config.toml
n_head = 6
n_kv_head = 6
activation = "gelu"
norm = "layernorm"
positions = "learned"
tie_embeddings = false
init_std_up = 0.0176
init_out_by_depth = true
warmup_steps = 200
schedule = "wsd"
decay_fraction = 0.804
MLP neurons of a small language model. Each row is named by its layer, matrix (down: output weights) and neuron, and shows model dimensions 0-127. Each number is 128 + 24 x the weight over its row's rms, rounded and kept within 0 to 255. Numbers have three digits each.
A block is one neuron, or neurons of one layer that tend to fire together. After each block is what it responds to, as a language model described it from the Wikipedia text at the highest values.

L5.down122:098087141116111095130115136091161112133076141148133200120082169147153142160160138129103149193120151141084124131154106105085118164142133153135124090134128144119154147141140135164139104139124075115160161107141134098124104133080130124137087117093140166134120152111150108115104168128107089139122160117140127119144132142105135102177151117133108143111140140107154116129149143117103116160113
L5.down127:141120120126107110083108126152146136122086167125161110114152119122108146083109159103160123141129133137128117123126142139136134111171096123137130125167173081132103116149135114114114098111117113119150172135100111106137139146158091157153153092107142145119103123120135052108101122130109117142121128127134147142177155109181175103139095120128115152176133144127133139086105119101136113115175
L5.down132:101139157171136156131130162133117123126115116133141120151144151114061123132128135112126119112132110157126082076093081167153153119185132108121086112146096130082099124138134137120152134104157094107131124137175135139147129137145124148093083105117131142088159089109137142130095129135142139116137100116110123123102096107097125081106121183107147169138123122151151105138157101097116165117111
L5.down193:145096156170138125093102122125113092185077089138056137126144153141162128100113162137153107107147136096117132119140160123093060172139113109095082085109177144126116142098135166120129117156116135116140119085161132101175111095167100132134119124149149096101109095165125157180111127106140102136128149133146153057169135151123133138117152179119117152121077123117140100141101110074090138120139
L5.down256:148096100094130136145141143084090088093076119130139128116127159111152148103127124176104112129085134128174112114102111127159134104125138167166125121155164089112150131128068129147145139096124151108132119140130155150178129149101142153138115126111131158134132102157083101129069104134129112148132091144128165166127120104144151112133124153158094117126139114149135125116103154156083150044099
L5.down298:158117125107157080174148162080127143160128101078156106123181165123116134144093136129155176158159103106125157148130122164141114124102090180164138139109116129127160186073156159140107078125120141154134153093114111106087124102091126134187121154144084143198105165126096145085128142110130139157123115112129122120146135123165141108096130123178094136148123172106156154162134117117139096128107
L5.down527:124110139126121119104105185098124162128115154121121164136132096125178166118103113141135163159126171136139097103145121107136133111151109137141096139145106109123118153105162077166107104144137093110134076122164124175084114123125134120140127123147170134133123143126135126146106123129124112150119120088152126114126110139119133109153115144133110153130098136119163150119120123116136107150102
L5.down546:140117160100154136136107135094130121121124162100085130142106146135140126200125116120162131164172122155121126100137173078107164167135131157091140119118121173137140124116114128090142138136137143110090104150132136130146177095102124084092142107118159136105112122137157137137147140136123138110125105162085112073151149137152101144130142118094108175149121150135103143100140101146118126109124
L5.down634:132135119062156119106132111152141132128144112170123131122111130154160141110132133143109114155149124143126150146098121100117123138138139189090129120103169190134129163135143128125132107157129133080086147123103169100105117150156112136134126154123136125134156189140151086145099180085140129095106156083131136139141092140104113110170149142123100136109133131167130128117153177135094149159133
L5.down783:155121124102101091147119124139135117146102097085154120130119088111104146152126155102119110128121087130115093166134140128144137153072158203134121160098104170158131121157117125155111142105106146144171135122149169086177132139148133083120156176142155138139168164118129112109146164153139084121105125115110106124107163132067134122108184140128141133118114155109103120116122149098128140139140
L5.down1116:151133161127155149117125174084100116157075110147158152092124139144127140114108098151132070131140149139128127143087145108146142113155146144096140083130157167137138149157156159092115128104151142105126157125113117139133111108076090161102134109140136173133128128150108118173112128157109106131123155122132148122168104145124196098144132115166139132116106149133119075141150147108163148126110
L5.down1267:126129147137189097140148116136096134132199117109101138137099098098150104163105126068116100127121108119130105133108170144127120128060127145125121168140117125137135154139118104136165113099116114147142135104152130145118114108102117092117088105117127120135131125127144137115130132135153093172098150137086108105094150124176168147159145113116126151112142160129121121151056113148116109161148
L5.down1343:109088122118136147164119125130100110099160123063118133135116158127151105102142126083162122129137162138163081161107166143112079135109124137110105155100145167137156146125108116102130089164135187121140122136148094122090127091130161126107153129181141119120073117115156120143101149145152089168102121123111148171124129149097106187072126129154167114104109160179116138097120120119122107125132
L5.down1370:150130145160121102104093133113100121134095154129175128116110136110147126135112159134097134135106122136180120140127120175136123109151126114121141113108129176154091137144103097078131118131104149159133179096107131113107105137137149177142150111174128094127116134118119140106113117161137098143179116125160113125139137146128111113131144111115116164128075165101132098145142166133131162094110
L5.down1464:155116111169174123147142104176104125139125118086139177115102113090150174125133100077179111191112111142143159107086135117098097114109152162116140132137113143136160116157108138060186121177125143108147109173154133134098157121125149110093115146141146165137135088093145154157107152147135141098090133083161118090079152123150116137103133154119125124150092170143098096128128101161085113117152
L5.down1530:178100096114133138120110095135102081097120108133146146102151194169112130107123112169098111151111122124077188125147124163131173123137140107118112152089095130173153095152151097094090140149158173113134129119117136139161106110172149147121118117127128106188117189130140108096159135087133120151124154141172131091073118115071119104120134159137116145102118093139134142137143171121122123132132
Prepositions right after a role noun or verb, mostly "of" after member, chairman or editor, plus "as", "by", "with" after served, described, inspired.

L9.down701:122091126134137092143128123156133098139072139135166147127134147112147153161095107099085168160101163160142086099112139091130121136128114113143142165132126141106149144129124124153119121138086105126146139106139131126100140150121104148166156152113113160134164127150166135102111111126093124135143114135126086126147098135169137144180095136135150082173108178137149118126078143096113141143146
Middle word pieces of role or job nouns (Pro-duc-er, adv-oc-ate, Ass-oci-ate) and " of" after such nouns (Chair of, player of, years of age), mostly in infobox lists and tables.

L5.down45:137088097161120137163135127114121139093108115164115170101119135111098100093117156114130145106161142110059111159134142144108110141118082149125111171151108097135129126119161104161143086151139118095117130153122099136116118110130160114134048092143143164129096134128135096100210162133157122125110086125133141124119150124133117112112159165144137116142106110149146127105142145164127171155156
L5.down92:119132090114146144120146156112164138171097128140129103124114160144117110145141119132124166115147139136183154125146107147117145145096136107170093100150082118105155152130100122076101072131097119126108186142114133105160140112079110070073152127064129126138115110125150137126128133109087126158098166073137140142178127131079102121136117168163127120131106132153094117141123127133133128132125
L5.down146:110112151142110096146115134114148129106112093146148093083098099085109082093127117146104139152149130101117117136119165082089167100119159124163145142115072115116085150160155166105137128131130110119117110151125097130170136133147104133119110135145111153136083135116135115140098141179194082142135128115151150082123165107117151109156131159127130115135144140089111112172134151124170091120146
L5.down181:124169139164159097163125081073144130124086132136129151118132152163156081112101118130120101137149111153165153123116106131128124131102151149138124156108087142088166143197093152097133119102114120175131168157151110094141145150116127110114154138129134137136153130128145129095102174136131097149128124095118099115176113135094106152126094139116168124125117142115134108147131143134117091142140
L5.down213:151141120133128107117097079158184211167092138102120127126137108135110107095107137098142138133134141120139113129131137113130123092128115132153130130110158103100195138171145141086113098142121117156127135120153130155088185148108125117093118152108147151117122136079150121157160175124121168140149141113103139125150147151167117127154161127151158111158174111134144092141096188142128110157118
L5.down585:118154101114130138084166157164151051108124133158131158086137138155121140121132125087142077106124148132171103125094127167133115144150089166128135173180171126145132143131125142125142091142119115114109140135175149160123151097089099149154132163141132080098131100129115117116162146120162182122129149103133129106136082144104152125117096146122114124120141093072096130162119100101143176096148
L5.down637:111137158142154075136134167117123152094104115150106128105113129153084126064045138124103131145140111114152108150116119096100111141148130128151180156148133170095132127140122166103131112143118140149104121164118120170113171129128126120154188154154124104108133116086149139134135154130114119148152138095121117107143146127092133107105124131111128119142158121136113091151134126137098155156137
L5.down671:111119122136103111125149131119164152115100092123135130096128132105125083069115139134098181133116161124153122144138116115167121123149128134119142163126080095083109110173170129143164097137103080149166130149135123122153136145135117103113133170084138155114146094129147122152162121099163145156097122063150114149118118140107125131132123140107102129148157169096137083146119160104113092133155
L5.down739:100149178144157130159114132144134104138101136110111124113114156117123094094118085091124083097103138118149158135071110127162150122143116133160148130129114126123123164140121104080122093129132102152115098154153099129110145092158099167121109090154117144129130122084104096135125115103143177091114103073131094152148165146119108136127068149130135145171136101171126122157160111149104100143157
L5.down784:156104087099143120100102100138191153135121125134089128111164156132164115152105168113149114108130143110121119140123115104142115086155145134130153106144128117145162141172125109138104083107133097116126124127168184148140155137099141116171132154133093142121124163107173106175170080127114137100102145119085122119152161107112086140152125162088127133156127135102108120179110123142162134130139
L5.down795:108129137107148147109149120134149158114129142198129152082121140137121153097132177167122101125140142157168165152173101119161141087102172122145098145129114143142132172179147138142186104130133141158113136142132150077137186101128156136122091167100120183119155105154137087142088112129109149115137131149132122126155134147134160116144116144117149097098166079059142080137177149157175093169136
L5.down946:105161168153180079142106155135141115157117178157158106131131111146105125159103116109148118093109140136107126159102128153115145159111114103121127116139126165135144134128127124133145103111123167134166142103139171107147160159119130128151140159079173127124105114094123121091131143106131118096125158103153145113158093085140076090121136135105160124161133130112161137169092147152099140116163
L5.down967:129118147139149166124144111100160127101121130082091141133157095119109108149102180139111130160097137142132153104170130093111129124140124123171150110149078097121086162134122126141149141148109159180121117133130128111133114152167111102081108141159128144081109095130126105139139134100113135107159174124117127139098146092097110111114167162075172106148147072129156137150134092183134130108126
L5.down1002:100145108107164135157121124103141133144120146161125120158118172128115090126085141131106152118161132118105115109112135123115106158146153124148144179089132117112132135102133125110109094133090127123101159139134126164172139132186152103176129147119168133196130114107124173150104132141119138143119145108163123191144131131105127102081091128153129136153121130136150115158115145161118132141096
L5.down1106:111131104143096116113121136137144119120108144137096151135111163110168158157111110114118132111108171098131109160135176148100114129128127148113171184119144090126102171116156111103139104155129119134170147138101143157112118130127119170142154121119163117148133141134095093105163155111168175131125144176130137151145161129120118078109123100136143123066121116136138133098102146096071148116153
L5.down1499:122148104124150120115116162135120137136113160126148115118174173148111142090135127141171131110105138139083143099134180156112123165105102135131092170123149120122112119100119101131091076122126104136153087129149122127173122100159150135099140074142171148136111131149144147086143135099121157156131100125124131086155123173103157112139117126132138116116129112082148123106112092141174113091171
Function words and other tokens that complete a highly predictable fixed phrase, such as such as, accompanied by, took place, variety of; weaker on years and words in tables and lists.

L5.down94:125178091110127144126161152135136136154150114131116143114100134117149109087118136147142137126087117155140132152159109146137111119139111106125143129126070148131139135110117072103089128075123130138127140141097068160101138168176130158103132107116121137157089132108122106140124150148114129109119103106143111137169145144114124156118115116137122143096116128137108101162157102109127154093125
L5.down102:108176137146106133139107099130129132101123115128096141135133116145191135137129097141107133162094161110129132136094164127111071106129144136155157090088157162162111053155144132139149134126103125137125145146127131121121131083157121172139108112140131131127147157153120149129137115151132119091143145119090169155126101134131126152088143095152150134114129120106135114158091157153174118143140
L5.down275:054114163116120107152117133153095076143138120093084117126173163128120127123148148121153103110098125106138114134133125138150161070133093109139093141130126113148122114132143120123087099116105154120157120146144105130162126158088127172141152143144112161147158085093101080151152115138163095179118148101086135136114121166101081116138184144102114095117120144104144070125045100155162158136116
L5.down277:122122108157117128109138128115095136127111124152105088124154168097136115122159111139130152103174106111136153152149186136071134095157138117099138125166097118128151135123122151137159159163109113185128119124173115118115118116127102144142102124164155117090132128158099143151102118071130107138129106124129116152147093114178087129119168156158137165093129114143160150115093118127120140100127
L5.down291:130117116137126148119106073120129105145083134156107124135108137196091120154124143184121135132155120105156186161119115136144138107130103150153106125116163156159127123141133107107129114138136125154133107150164135123174139112132084132146172129132127120161113164117110086186129138122136150076180115178138115085139082105088122120101138133139162098091085158114142142169167176118141153117117
L5.down364:148117139153131112180133147141097121156134138123149179139092141119172108160149117114178150118149136159153182120133134144132118131119102096137105152131126110124125124137132105093135127137177115157185135137153091157100140128109139121104120125148133111158102152115111117132117079140107112147069117153123138087138157170149086144121107164102167108097120143141151145116139133168065145154089
L5.down394:125097106126104100137098122133135115133125105164126167153169165102108088153114166110179122066167136107149163150102132155125121116100123120133088161152142104099093148145129133161127137114135123146152106122136103126132095127161139144151132167096148110128117112122129130136127148090134156116152123185124136118174153092122142120126100125074145133113114143107111154154110171089101100105132
L5.down687:126149112131099109113140101104125159136122157086105147088127172152137102093063088085169136136131116134083115133120133137107091164125157125183140126117149105134108084156092137136108156132106157126107124137122116148130104159103125112136101134140133119096118139112127145106150140096148144129131133137121096093208170088115187152154112100178129100137153122137109146137141111131139115132111
L5.down1037:109162126085138148124153094119109163120113124195119073123103117140132136156143102146144136122148114102156168140133122128144121148096135091187160145120103173117100161106107128125118151174078145134145111091146116125170139113119075095102108117148132147136169130129123141128136155151122133111100152123159135113110096120132114137148147118138127166116118129100142168150165140141142137123104
L5.down1087:138073128139115046163131146117147114125100085123126138130113151181155097166136102145145108133125163135130133168162132141110121101127114131152107111112151145093132153123125146115117103111169103148125112130098098135111117122124144139105131140125086129117082131106129106140105099102131141164110096120171122117152157138165124137130169131126134128162153163142138157120135100081096098080157
L5.down1195:146114127158159119120101169098139073145147129115139131107118176129163116087165095111124123097111152087160161122120128104166183147106160125098143128111131118114148166086156154122133138165122135134158137116114135122108126110128115176138111126109102158133130135163113131122111126141088112103100117073198101147129162113135156151115151142172129199174146153109097119152112119085137153105173
L5.down1215:145194133146127112192109146170156126145114104109079147146138155162127126151166114125132088147126140154174116198124157199143118123149082110103109157159146103138121152126178090160116129131157112132117099117117132087091115128152137124115139175110076138132122121082110157120165159126134121139114143143173099165105112147145105108135096103133137139182113137140132088124145147126125107112167
L5.down1245:138093120105142154085120098147128128119099138104130173095150114149162119149163116109147164127099140162123130151090099121155144131161070078135132157167107119151110150086108137110130132112110142155102148091130149115100119123144103116140125139167101116117074143126116151144161155142078106128133130080098093160161122143132120143154180154179151123116139117109112111114153162115141142078100
L5.down1286:146166087161140150142126147110138121151140126148127097131127120097155114144128127117140131144138130166137141114079109092138119133115102159079094128147137095144105097075110120106115137125137132142149120145134134136103137121103160167129115113152132104121141099123115090162157127133140193167130117122089175151160155151098118132176101087141140164146132134122104070156168122112065141143104
L5.down1387:154153149128145114191168151157122096131114102134159130147125139113155182138128100140146135130138114132141129095078165105132147101117172127128124164099121142117135128100174112083134115137084125154190098105123186122135128123116103169137131086132122140117091127160135112124127149131112121097145116124111159095131139109100163147113165102124128149149129125134092129130107156147141128125117
L5.down1413:112095143132149148167158149127192107134103150119124150133139158104118134131122117141148149114148153115111115146118099156125139134111093138147160121133086104125157124115136101154113101126099146098148140143145126137101068080095136175139099136153171133098160112126104146122139113131113098125088112152117127150148123110113083075147152094134175103167140151103132161124119104165195118096098
The word "of" after numbers, quantifiers and group nouns, as in one of, a number of, majority of, total of.

L7.down413:056137131144135104125123113104144122150151153144134118144142110146087132162108113166132090137144167103148139109092135189127140114149095140101133111116125109112116162139174132129150103127129138113107090136135152121073124152156147172125093128179108153181144107114123118128121156125158127078106115123158154117130134135131150146123156153120168129133111123117133154164122148165123124152103
L7.down981:158121142135106142181106105113090161103125116118117140105142133126142118101159113163132102123147127147129149122134119164167175136111160129097080138121138121110127140137139109120157105112126119162126115090153156156124094091112131122155150148187087094120113136154127134150136150098138118144126111111128077122148088160094092145086139112166160097132167142135098109156154117149141162092139
L7.down1169:108161082140109123088144137152098108169104094150100123114158117167079142071136135098095133110165152136125115127110136123144104138114107106151104128117118132113135124122171139126130138147151145089131101134127169136126141121130134127129095092144121124146111123105123130137080076129122102110164117106109087141143162112140128100122104119065090126136078151123122175151157123123114141139130
L7.down1485:143086094121098134172103138124106125119105124145134168152070088146127143118213146159144100090117140106156103123135077123165123057135116090103130123118143123121158167097179119100146108140112101142140089102133157152151118094091146122099114107160102174117147115132122129129116103138106128125130133148123126116100116100124121125119161140154128109107077142145100105120096174167119095145134
Mainly "of" right after "one" in classifying phrases (one of the most, one of many); also "a"/"the" after "is" in definitions, and "line of", "half of".

L7.down174:116092126129104125103103130116116082109131116146153175170138124131132163156106124150141142107109104139121146140087099133128163104116158136154105102113138162164121124137109125123119143131128108113147100125120094120087186098150148119151128135119120118131068137130139157141144112096109142127160106129134132097176126121138150171158118155133140107168165142141112150116078144090127130122108
L7.down757:138180109107118124146100117145160115140154105144141127109126149082133179107119161140099131145145140141165131125124161137132121126119085156160170179122095132169089116097088127083139104115149147135137147115147128138121119122117149090137144124127144130134112082184147147114123163120098091128091145161142132148150105125131146143116112185120093157198126093134107135167118187191130114172127
L7.down930:127101123125125128112135143105136114135114153144165143159149143117134129098082117153110136126123104148159153114124157160091123134142159133122139153111087128134137188134149102079126135161116125181084116139150130155142095114157080165113157053178167131149166126111107125131118106141142139121125127178127122129134106085126115121148163125132089131159142105154108144166089150123138136149123
L7.down992:123146175128143152164127149114144143105090069099091187130106136144095101101131148151101120127131159127107122113193110134134126139119126184095110147089134164134125123155132124109163121097198165157140110168130173151130094139129184135134145079134143122128119111138108143091142174131165126129084145144085079171165074113136116151118127152134111137162132125100126113164127151128139123130164
Prepositions, mainly of, following a role or title noun in biographies, as in Chairman of, Member of, vice president of; weaker on other in/to/on.